config = dict(
    num_hidden_layers=12,
    hidden_size=768,
    num_attention_heads=6,
    num_key_value_heads=6,
    head_dim=128,
    intermediate_size=3840,
    vocab_size=10909,
    hidden_act='squared_relu',
    norm='layernorm',
    norm_place='pre',
    norm_eps=1e-05,
    positions='rope',
    rope_theta=10000.0,
    rope_fraction=0.5,
    qk_norm=False,
    attn_scale=0.0884,
    bias='none',
    tie_word_embeddings=False,
    parallel_block=False,
    init='uniform',
    init_std_qkv=0.0184,
    init_std_o=0.0,
    init_std_up=0.0184,
    init_std_down=0.0,
    optimizer='ademamix',
    learning_rate=0.000133,
    lr_mult_qkv=0.7,
    beta1=0.9,
    lr_head=0.00928,
    max_grad_norm=1.0,
    warmup_steps=351,
    schedule='wsd',
    decay_fraction=0.568,
    decay_shape='sqrt',
    final_lr_fraction=0.05,
    batch_tokens=131072,
    max_seq_len=2048,
    doc_mask=True,
    z_loss=0.0001,
    train_tokens=1200000000,
    max_steps=9156,
    dataset='wikipedia_en',
)
MLP neurons of a small language model. Each row is named by its layer, matrix (up: input weights; down: output weights) and neuron, and shows model dimensions 48-239. Each number is 128 + 24 x the weight over its row's rms, rounded and kept within 0 to 255. Numbers have three digits each.
After each neuron's rows is what it responds to, as a language model described it from the Wikipedia text at the highest values.

L7.up3154:133187147124106149101088086123127173120146167163120145145100150144093160097123122116093170112126173100130103121148124096146112148181181101118106126127090159125092125134135068127115121100088161141109134161121144126131072113139152113120120133112131159146124142146159105132087125133125126108148091133173153130117112128106113161111124108151154156115142110125145189141132125177135175100124145103142150067121109118119129094110137116108158109117095176119157156103103154100136111136097123174120115147135127131091114136104145150108134113109180108106165157206100102081125133155129150076
L7.down3154:098105175100083088138146126132136138137129099126138134080150085070108106102186120149166113130137157147129115159119147172164128142139156123114172091120128137133105105125140142109116115124098142159170089103153082141136130146169136147151155126194147118148142131132105191117163103134160107132100118169121196147174088162083111137148136126117116139096168096117176090121144167141139136130111120151128132079106125135155096098132146113152164118157124142155153158145140160088118101155107143122151147132148090112120130122176113129121075130121143117132098168107172127120132144121125116130
Description: Coordinating conjunction "and"

L9.up459:132120104128092159132111146143078169168101098139160124139145136127147140102120099106093125135080132117150177109116133110090089117095129136079140140135185158173116122148111143128164190127087118124110156169143093166126143112116150109135175135157132153138139109119102114175136158110126135148098130109127100121109123133146125091137124162089093099146163145112141161114123070087123088103139154166125136154094183162080094115084138146115093106151106164149140119098123152113125127128093143117114160137119172149159106172143135134154103133156128132111114137142098094080079108129153146118
L9.down459:115141125076168117125130093120147095125115122139124142110166154086100119117118136116109101119110107116106145146129110142109098128093148167113094136108114128126120101089160157171104143144109130129087147119094127134117124152149109135132124092088102123097134143138163120105127151111118120117119153196159120149135134123151124116135135137172139129125162156183105107105095108130163131086095150117171061122130172139118149147128139137135157160139092122149114111146105119121149104121121105115164100140119088098075133113113101102128128136128149108116123115166111141127151161097151110057
Description: Sentence-ending tokens

L7.up3613:127157089162067128138151083139131107138111110135151143104118111075145144082153128134126150132158112111110180138117151127142127082140138128093147115110118147121123130127133124153179086117153148097201138143109141131132103169160124126079133135119156145154118082119138175125171139115114137150081121129119112129123168131155122108099131137142145133134137159146152146176075138180099136130132144105141132125077110122124134090156132139101116077149102168147137127104128104115152161144142148116104118144179150164108132128113155113138120095142075161131103109162152130116131142142175113117
L7.down3613:079164159135143110134147155139148137131090101099096073128093114125116119129126138099134118146154130171193140100155076132155132115126134164141133106112124102159135094095147114163109145090119139118096142121170120068112151145157146118159095113132140163149138173111177115110140155112161153143122154133100139131118152164151109180132109113098126133174138120123117154096118131104151138183132102189146112120099110109106134094120109080097157136113158116106151130116099129119161106103119150176117130102122104127167126156077129139108154151133132117145099136138146140139126092100139140146
Description: Verb-ending word pieces

L8.up793:097161149112101118113109130193111091113132070120162122155119149082172135166093103137156129137119128181094155091140122150169112084128128094094120128139197106175113157153148134105112130157087104124132154123144119105129116080131147113120134122162116178127076085135131095088143126113159133152148143133163143159151127120133132139119145101144148149166149110091124123151104089136109125104125127169138126153119120156169146131117132105116089154140136142121116099162100154141128151120101133119132117123117138163127150122104167154137170130119102114151134131132123129111106108121115120157
L8.down793:178114158129119127107133161139127073147051172172115152128105131129139147150121120097108166107116122131157169162096150130111149154124134122196117111106128166177160118135150122172127131104127113142143104140144112142158171164141116142144125133098164126161149134134135081149161131138112106114142152059149166112107132115127113077160108140121161144140095128118124116158132107152135134148118123114114111106123099112120097114086093100150132108115155152099088085097104107093144116092160151128099105135144094088098120148104098113112132134112137095159130132137128175125103098141109100142
Description: Word continuations, table separators

L8.up2587:145153110128159149137100119123125116113132126137132157126165114166162181129159127092105139094099123164163118157131131081144145111131160139109148125165154145112139138179095124087099128142156157139174105165129089152078130138165158101079147121127121170140144143104097077137162169126126093111118151187115136142131122100143141121101123127146105159136152136174152159153143134110135146076159123150150122139091134131128113104126129149119097117129132149104104110113086145123135177126085145158111123123171148142173180134111183132148163127103098180141083107155105108132118121121085119129
L8.down2587:115111161130132119115142114148126162126080126108111116116125153104117093089076104157118158126125125145109157155112196132125159112112121094124111104142153128108167134134123196126165098090126118139094142120127113056114101126129098147131178108169151127120137111139127151108132111155106132156107149162104142112127076113105095144146145126139107142137112069170138145125158153141168112111114094116178130135136131132113116168124142132142129087196140100168120156110182149112164126153156160126053131144081113187126076155103136158134109137162101098121111145166102113121154117157146162117
Description: Clause-joining conjunctions

L7.up3073:142074110097102119097130099136088164142135119111105127129137134133138142107146170180125098175111130100139161118163108097132139130151173126081150123124141149109144096184133137143141143160134154128135152152139124103131121124124100131162139110120148135115163129128119120128131133136132114130096125175131145114087137106159119066098144107144105110159110105126137118099113136102150135106105162120144130091149094130126122106076162113114128131140086118095131112105134082109198137108114115091132112108114165142147155112143119134108139144119072165129168128115154128080134132131091164126
L7.down3073:119123165110151151152131136160140091160103114168082127191136141140104112112114091131191098149090115156089142087163102164166132136121162120141079106152126115098124122078158113134138126116148085125149085087145125137111169114147103138114119135116090111122117172132108116140121137131092108089152102098105141101148123145128126109124113138143144138083170147105103095141137142098147113153088137125133123118108119120171157097088147105137127153170110106181123173105145110106131134122132127152131150102153164077106149130094120150110119070130126102095110110104145075112133147142140145120
Description: Subject pronouns, word-start fragments

L8.up3831:173152178137130128126120154122118159095135127134116129131133144086113158126122169148112160101147135076108106158109116099126130140126137131060103118128166098111125126173104092166149182156115155083114159141121156124109118144120103131178131116108113144146105098156125108089107161137111129134140106092169150179159154149134146117126139089111136085109104167098135111120147155128131147109097147176102163134116138111175128140088132162107147129095149112144111132136158069147092120109149161094118112145139111157083125108115116132121178090158109089148105112128104109122090132123109157133
L8.down3831:124099096117163118139128111119124171114166135150120113130118120119118105107148151136156090147111108140145125131166110158128193118136095166136156084121132180133156138104115131139139124110133133137161064109109080136095179128122124124123091139105137127118168167152119134097108104127105126092136143128160121096147094143111121147156102095140103123144107125084131158109106109121072120205091076108120149115139118132107116153130129128137114157125108160111137116142082123142196131137113118116103133125141122106141121152132120092108098150119094139105106157130174109201122113114141130146
Description: Word-final pieces in tables

L8.up2691:124143154108096150159136152151073075114144105141148116130160092143156106110140104093136109111156085123125107123148163152080127162121160100128152127129101154081108138144146111151126068115157109156167093122145146152134140158117121130119134166158087099101174102145114108125120097108168148113125061136131134112131125116102160146163130168161103152128130189122147125135110158110143110121145145125071164104139147160114065144159107121121126126140101078150109112151129137116116101163120116159137096120122101100100155125137133160098106119138134139100137151120141147104123117120086126128
L8.down2691:136125109127154167122137138106156143175095101110143123185100144132122100103125102139147165132137150132136130124109150106127140116150184114089119121164126137132069151150144135137108112114120092112109149123179104121131090172138117150100127148107136130152101143161148127111147152142107140108168124127145164096104130145104084130114140132089077147132084100120138130118097162143100098147152143145177134142126123145139101110148099084133182126094102123163136125138135138120104139133114160135113139122139153168144073115103123143100123118147135148136136111095127122166082121121148109122
Description: Measurement units and paragraph breaks

L8.up2020:118131125140119128131114135110162148136149116111165117157133104137187113110139161154121096150147090087167107141151105138105167108136136150102106104105179103134096130124134118142124126128162136117145106122149108078174121068090130126160099165072124116135132145125116129143082119122138107132139142155146082106154157155122133150114122183168118154115134112112103120144093156111100141119157105137120141129128118143165068114091129114140112086160097123151143146144108096166165112125121169111111180117124160131135119115167105099083176136116140164085168090124146124099137136130157153109
L8.down2020:139147153126131145141123058149128123140122086145121128158125138065112169190084141124112146153144116143144106145137147124120100130155141125125130112152139129148129143121121148109148100123111126111163139110112138124132130150108105145113111140121158101100071115122164146151140146127102116153130148106164112122082115140155110127130132101139101130145096130141109093126137094161145118132100121144148118128142113114107166181110140117070099163130125157120133123115157137175124108157130088126118120104152145152138112128094102113142166068134138126094126150092114132143112147122072116122
Description: Mid-surname subword pieces

L8.up3344:124095153145159134112105131141115185117122127164126170111105120139159118078126160146143132110178147132105121130096157143126145069115148080138135115151125137138093094102106132094104133161126067111129118177114119153069120162144150127108121101121116135124119104097128114101109182122113116131153116175128130146154106101117154146152097167125136156095120113118128120108168092096110105130113135137143191068115140129132141117118134104129108087118086116094130116115113174103119103112148136140103103101142131138106113083147141155114126106136137126136127133128128095146145155100121088166
L8.down3344:105120097099162089161105108111146091154125151142137117150122134121143108096170091108116111097119125150113077138067173148181144101131148119126126127159149113159122119109120121123157145152136063108118092157099116127115154100147123098093127165107112148126126150131128182106112113181128087146101129115151164166110122091115165161117131148125139107138162141088165140109123151096134116172145095138136138139112083116113183113158131129083130115117168112157136129117168125118110102144092106126130113152098117090095105093152169135102145122162154137155120144127131130141106133146161144080
Description: Word-start fragments and pronouns

L7.up1878:128124154116135126148132130111129157096126104161143144130095128124172104128131110153131075129118083127171133186115086119118155120158126111112131141154146147203092132131114133146142100132078137129119143130095112124123137106149165154163176153122120101111113085131102142110107146124134144140140097170115094086132167126110133117100103074133094089141142095142109113136130161142131131134118128098121112137140149147107108103109131109141162132137141090126128141147111127110136118133165126132162098196153171152128104143159205126120133144173136127165125097141144116130167127158138164130
L7.down1878:155143127113123119118086164119151107112113147136140109137165121112166150140117126070128113146093162156122123174112110103136156120196130127130143107113108139118107111093134156085102121115140086125114151122112121117123074131107137143160146135143147150103121060121163123154144090110139153166178132130097144113129117140086127121172109114188105084162120111118178141112135154187145096144170128097143124139106114143121121160107092132115145103105093108140123133135149167155130142137120112142133119180121116129103105144145165146114121120134143114124106085175132171150118142112135157146
Description: East Asian name syllables

L7.up3549:116102132122174157106092100122107119109154170130154150177127124146112149131142110124116114150131133131145148113116107140146143132147161148070105115126128115112079109165175125105102120141173133132106154136117116122158101144111128152146091111099126105133108132137116110096140105101138148178181154161090126148073094114133115158154075161141119149145123121095123129139172132104099063123150129158132108096098136127127092108166127125128155127095146156142074116105069114093159141134136120119122147132112133160117137128132145160130122101171149131143138113170107132113157086142110170140
L7.down3549:155126117091144087128155140123097166145091120133119112136061145115144160102116149119170141117159102142116160114145128068128131139116134118185124131127129135152167147102145135132090143103086103128123132155126125152097131158107098114137140124122147123103133111133124154129099122115170115129129120116131160119110118123132116097125135174107092143134129133137135147167101130117126112129113139124158137137158097099143140115112128152134179114124132181099120102129092166117127146105118154118186118147136162155150152123099142112087147110128083155128122096126142117134138152085148100147
Description: Word-piece after short prefix

L8.up3161:131114142134128126148149103130139115079120165148163166119128119150140142081137131149109134119112126134102075127106085158105152144132162107135141108151154150123134141166094121112116099132142138110125130094133148124170155101112149116082149149113108163154141193128143113121119097135125131104088137124081149121117171158067109138119134131137137130121126117154126162139100154116113129139118127149121128150138110142131124094116151139090158146116168127117106121172165112122123094102097108156152101103141141162146134121090154112145109133087139118111161107110146129122137134130187121149
L8.down3161:086089102104120104174150116132156129124164083121127147161150156130157126121136146130074099106111106159130141122058132150137135127146144125124096186099099150132133158134149140094130125141104129143073127133160128087100130096144161130148122136138127123121120168129120155131106151148116112091122113078106111147101117137120141155131143103135116106150168130124141152129077184125122142114164098128154111138135111107188122092142107113114127150110115148127085107142103127137152129112114092159135123140121106144127130140098104088135166136155118123133119109140137078177101096166178158148
Description: Mid-word fragment pieces

L7.up1114:148085130151116140084118124140126145150144086122149141118085114165133105120088112107130124091127109139076117129134114118156104147142129135111104117157137119113118176160171108152088119144140125161165103114118129150135152116167129174136096119131131132153088128159123142092122120161110087125156075144120175131158170171111101138111170108094141158176113147136145138156148145137141095134170156145121157154151130122149172123127159148149125169116144137089142101182136146087130130102139115079166090136099113144132133129106153129100136131117141169160169115187146109075121127106116096162
L7.down1114:112108149138136117147129135092120083147139124083137099109162140106113126144164138151111079163160083135103101146160129097100148105128146114123172133163134124144072114107114148095100158140179175147116136127162101105159146082159118164128131161101152155104144143160119134111169137084149157162135138114143131115176117136139141120156123123115137125171097139165079111120118115133131119100120141125122108130116135164100148146086140092076199137172127135181142099127137106113152154134105159151115109117160160125126148126138147107092123114133163109142120136134152124097157142115109148144
Description: Preposition "for" and "in"

L7.up32:148101146109134114116096123124180096078141105162125104151113116195116147081103112160152133134090107145124119141135062100150151126150124170178133103099117150112100117153144111106135122107146135114130077165143134133087174137136119115109070194160097118140135109145147145135143144122118137100136126116141143123114142120134111137156128124126132149141127102120140142157116130096098150126184174143133147089137117087136152194106134118140117126191122150092149129086117153125144148134137119153157113161135103120136127136158170144121124128148092157124108139119110149139127102121166104121
L7.down32:180122144122132090116142129126183095148089111133103136124153124104139133160142107141096131092138108143106151118153125113156134125126127117082124117123153140162141131146112132103117114142121155132122176141142144106108136151111125133099140100130128146128114115082136133137098110144117110132150123102137105146100136115118112126120096104123115154125107141122119158144128165150100105129150138127157107124113117127152128150133063116151112137143114149131142106155119135136150150086120057113114153084131104131109132124109171100123135088137132118136162126133102147135146135157144137057
Description: Line breaks in structure

L8.up1416:129170148136097095080131094089118110137123127151152189127135113148119141112089132141113067143175123129110110150127127117101149117098118110104108096092105180091097123158129143148112121139160115082147150098124129099138122102122121165127087182126107189114131111114124132148108161159129097128113107113138155139114113118128098169148093116128085127148129128183163142126121124116148093126100143123145166148135120140118097100106172119110139136141126136134119062106153120147137114154141115137187142108101143109125143175094113148105127113128136139090163172097127120149122120160156138158
L8.down1416:123078106156162139128090127130124101147191119132137133131100154097112101114146096112164111145132115154115155141093152124116163179110115118131155201129143179122122125155091110127129109126160123125090119134123128121125138124134150165080092142131142122097113086094104107166119071138147133144124125109164095092168135086141144148126128097111125104136151126128094089132145117123091130142143101161137134157130113150140119122143139135118102114134118163170117128127107112088107116104096183106164129081098186126154099121148121157149075109129123104094112142174142124127136127138138155122
Description: Word starts and for/ever/get

L9.up2577:123122145141115097135128095146104143096119109162162141159080138118165155134077114133134142137153124123116085181155069152130115119134159111144133112129137130130121152157130126132156147116147125158140149151145095127155125124155130114101124174124135128108122102150109173126159154106093149148113124111133133136136162132137161117134100122153112071130106109096151148190084125118146145076121110131139112145129110107151123141115155146151105130066149157130140115115135136109189110109131107155159139098122106103072109124111129134141097118161115144100136144119127120119177138118138160093
L9.down2577:161133121099112165087089127169133134115128095131110135111126082103139087119140069142123145105115074140144126141100179085150141108151132094114126143141124100146155185141068113088130127149108150134111130126116096124185144148153173097135121124131127152093098144152166136104130140148144106127083135144116174160124120120184121147124124142140099177101143112137201107115175113140170156137066091131137129148112169148138111169170142165091160095155155142124142141114102142147156162160131121082100104154104126132058143146133156170148132144115152102107109091103125151110102119177162111174
Description: Preposition after participle

L9.up2089:127087141106106150151125116145138086133104120167105121166097101139098126130137131115111090092153144158167110126149150133123136126139139081123088115130127152144131102131121111103110120141108138164083142151116137159127153119128131104119131137080181122146129152102097146092101085156168134128104102112133131136098159116101135138110122118140094133109104115100152126128121094155108133116131136144134119081084095158135143118094108123102110147100109121109133115119160139102133106115131113142148155088137167118109168109121170117094109113101135105120121115120113110149151116120161127115
L9.down2089:137127128134101151113099110082148149141148119119115142129113148128135152103124076112116147123117077103128092148109184136151122110150125158101116153113136129121158120117127139101119124157148134141117105091108074099108109150145099135105092129152080137121135140137132147134141120169132106127190176138110179125133096094114141124146159098156108114123073131109148096179113126164106126112118113120157137156100150181114125113102118148147134148126077116154120106128100115139133131115164124116118096134084167157147140104146093108138157149098155132123111118146110148138122148149109139161
Description: Pronoun after relative word

L7.up828:144116124125111133101149136123133123091124129135136107169092120156108199128153114172100125115118122130105087168132119112123115137066113115104140078165177123109146131125127125135101127141133108140152121171139163155136186129125143128108135143149132157156124167101107086109149110117095048154125144169088117141150164163138146195141151153133168098157121166136130108148153098118143099112115155133155132108112119120117114140143142158090121103156149125166151124167148086156119117110106114171127134174115124166119111125149104116135128105099112123132171135137141103142108133124098140092
L7.down828:134155109057149104120144118140114141120139077098102132157164154083110158157125138134131123126097149144094085138091123134141137133103079130095112141144128150145120078125127122099127157140146094128097153095127149126152120085097148190135125116137132134086061122127142120123130136115149155129130121155113150199117169187120103106128120112146133124077129133091195131115128159162119139130181134121159097129086162134149146107116137106115109115149114191109167136191131142133162119126139115140125108134110147150158118113091156137172131136110110110142131131104140113142109154140156157142
Description: Word piece after capital letter

L8.up2484:156091115118125137172115147127135121130124129137117107131124122118152102128107157177128107110101131127194127137126155110143113131144155136133125134153155140123092118132133156104183140127101120144121086158109108165138114098138172124114089122135128109127150128152094162124133069123119140095098076117081112102121110112124109118119129131133134126144148124150096138136148159155103142125115183085115119148151135122128095089126139136153133134165116093151090145163107145084143117125084103172153107138143143154141181128116104123111120136101118168100130136172110087130142097134140098124
L8.down2484:099124166085149165112138094148150122143093107106140146172104142120105134157111132161127169119134124168117118123133181113053141157116108119114117140123144141152125139141127137123123134090126135141078125161099113135099155155152156134112120161122115155087123176118139121118124139118128153128111124129142119120138110101108142137081115118117120095108138139152120136151141115139082077126094111132112134159112131130090128107135145126067142144140124123111158140134111097154078134155122106140054153094112125113128081143128127098128147132156117093124113121120129109112109169138114113118
Description: Sentence-final boundary before topic shift

L8.up3331:154104147119116163139113112110150146107101149111154130083097122110180147125117098130142093123119077128171121135105075109106182141134100107100153133116097130195049115109116121131122089161137123114121143161107168144142144121145155131101097157101121116130150130162145123122103130139131154130134095177156161098163118126125134135147133120132131115177143128152128121165142127129119130111122139099138111138175126101111114069116120119090171093133110135110092123125131148132163139156146133123156102120178150141114092097164162134165108150127140171126136119151138087143129133146141136118
L8.down3331:133151137127147115152098140164177109094108120134119172115126133118079141144162117092150134111112121143110153092137155099110164075142082157139120130106136137140133133137103151117121146167157149097104147122105146122112152154118136149108126076124141148125153127145141135177126090124081127111166075119134150123143117078130132158135164083124095117121125122108168127115147134141129138156119170109132120103139135117105126147121131160098142095109089131135104130091172119142142142179124131094103114096128110139115096118155172113161144104123155118123118130179126122189088129161106150134
Description: Syllables inside personal names

L9.up1126:148097145090147141076161107123137143112076099129120114115153150123171106146078153106126125138139081141126152122131146086129155163115121123101137111114158121151126133125079136133149170143073146113111143165151181098129138105103094132105112187161164132150152163141142148125097130120161126089133075135122141103122108122138147154157189125118105146122126146120119134129155147151160116118172108133149151116166166100143145131136125147117093113130112146134138106129131106080123128132133111163147180146146113133171117101132117148122146132115145171141138121124148119143125106101151127134
L9.down1126:143153120109112136138137126088177111108121133094146106114130092113102138130105169133165172103084148089127106107144163151121119158093083094114123154117076102115163104155093138127133145091126132114140139126121096183100115121102113110090160121085130126158130137151097101139121095113117122079115137139111081137130146144108126103121135097105137100196126089136121137139142094106079098120121147115076155138163139122138134107131130154122113163145136144117148154116166136132159146072103121118155089127119126138100138132118159113134131114152114063108166146123112136109127124125164164111
Description: Clause-linking conjunctions

L7.up2883:150103161141084117128128124143157098121119166147168140123114129126179104137158156118148093144117165092146128111152125145134116121149133107123110127145162138154114159107099157098143166119093135132156133124134119157165148140093165123100103185153135145110172088160093092138115110133129148124132141174120118130127168141126102095124171129135129154109120130114096131096084134114069092117137127163116142134131154119115110125118135151153119103141121131150116129126147128112141135134103177157130125127146144148112121127153125139116091091103115137139105092172154122109107129109132128137
L7.down2883:152105147125131146138151162152123136129142105135097112164119134141133142141130140131117109116144101139122113108118174113148131166133088129155159130106144101113138097139120159096108134154098094149127141121119102151114125122186108091138135115133101109122135143140109113089127100127123097143072135134141132118164135143135136104115142124131144177163135106148123134131107108108124145120127132120104132144123122138123120130149167152140141124146125170144114158114094134104143106161112083170073107128128130116145141096091129143120129137119153124100169180125105158140141120131177131079
Description: Sentence-ending periods

L9.up287:176160144118095166090089111131162109097105141144090132181151146085134138135115151122107107145142164119098138114153117146147138094099100108092114139132138087151121116161130166133122144111157124150126166147151144158138112158138129142146126134096094125114132182121174143102131116129126135148152170134137118130128141146112125152157127134128159124113132098103094142161163148116086087154146146154108163160070128104129110146133122158114106132113105128121132139136133140155094150147107107170155135166162145113127133104124145163123132149151110156106098129104138090116105135122123100144
L9.down287:122127074168147086088160150156080140163123137119099152090093168075124091116153101136120140120150127131103123131158135114142137099137145124133135161142123107121132137136165121160124103131086115124125116111118126151128123122142110132159132165135153171090096138086124098123135109112133128142129163110123081171120125165119112118093103054113147124186160101115132129122158114116142082183102159092121141109144149122111158094126107147125139112096074117153158114169117151159168151143147177160092097133141144143118104164111137112126124137132103130106105154105124111176156113142167122090
Description: Post-verb prepositions

L7.up2526:161122127175139154108116118136135146091139155142158113137109123126127110109101167117134124145125084092181125125124093126090100160152121095103144115146120159105083117130169083180132162131099145095089139133149084135141138124108155092124142134156143157164099128146132119081124148127124078109097118145136120105137146106148135093171124128121149117128092145110133113125155133103171187137135195126129101106106161139110163149128124152119133128133139145107115148145149132097098112140143128123126166112148129088095180170103098176105143148155117165113117112139113136133164109147120148159
L7.down2526:102126130114106130103129101091118154141146125122108121162158127117124118164128139128124115164157115119112103170140123090097105082141137118157122094127146108132130189159145101168123165144101069149151120120148156138150145117138163127159134120132121107140109113142106099136138125139083140126165107102113155167088103138138136175118124157091092119119157109093187131114130120141149125137120167105103123088146089116117123094113095114134136147107105101107116110134169119144155196072141160104150152171137170139127132098078129116131123152144160115105122164117142127190122152147131122174
Description: Numbers in table cells

L9.up2919:123103154132151148141148119122118151163129110107147126136151107157129169126158150130151145118117139091115092112131099135114152133181131142108117117154125129128080105188154090143116145110155102096142133122103174147105115147175126153095087146125179107162137102143133153148136125097083104172094148111103126150110149091132127164104102092114131150127148127082139150152128106130140148139144122162122154132155123119062102155112117144104134132132148153171105086107162102146132143130123141129131107129131143109172104140120175122109106176163148199131113145106149108135081095121168092157
L9.down2919:092149104135166112115168135128141171133109112100151167153165109152103139158122146158126135113146136104130092121170109117118165129132106090136107161121125157134109125078169119128119163159170121119151100133139092072118141110099151140096103090135117088143149103108093151138140135185130153121118112173152127171127083122133154114131143170123091132129162098099113143141132149123131106141125112113128122097133106174142174131112108130120133127153086096129071119143157107129084145141110142114138136142116124151153127107137163127172099130162145142125136165129093138099121105176140102097
Description: Of in state titles

L9.up37:155121116131132128167083152115106122101108139130145144120114105164142131138119135117164121148104094135138132137127155142112085097156151094099083087139139091133082090114106142173121187157132081170111156121078149116151066116124162090121085139168102126180116109143137106142131119128121072135166124159141153141139181163101116121147128107125127186087157148108106120127089164122146162131127174142172116135119105140099132146125161172149146102102133119152110164119123100151152124148134193136130124122103136101113136143107159127133102132067129102159105108126106099145092117137129110176
L9.down37:058091143153102153097139078100116127138142109093147121126132144159108063135109165117144162118159120122112123109121127082144130139121149121106082135083125102115121160131098136126118116137120091132117102169139152072140134122150133112152164087123153093120136098117089122100131134129147117158162103088104160151136166144165112123119159139149156133106147105087083122086133112104130117105144136119100120110097119115176097136124113120099158121140107137162074131161144129123097148168168080153084152130106094132164130108098086188094165140099114135153128185134127140105164157112144146145
Description: Final digits of scores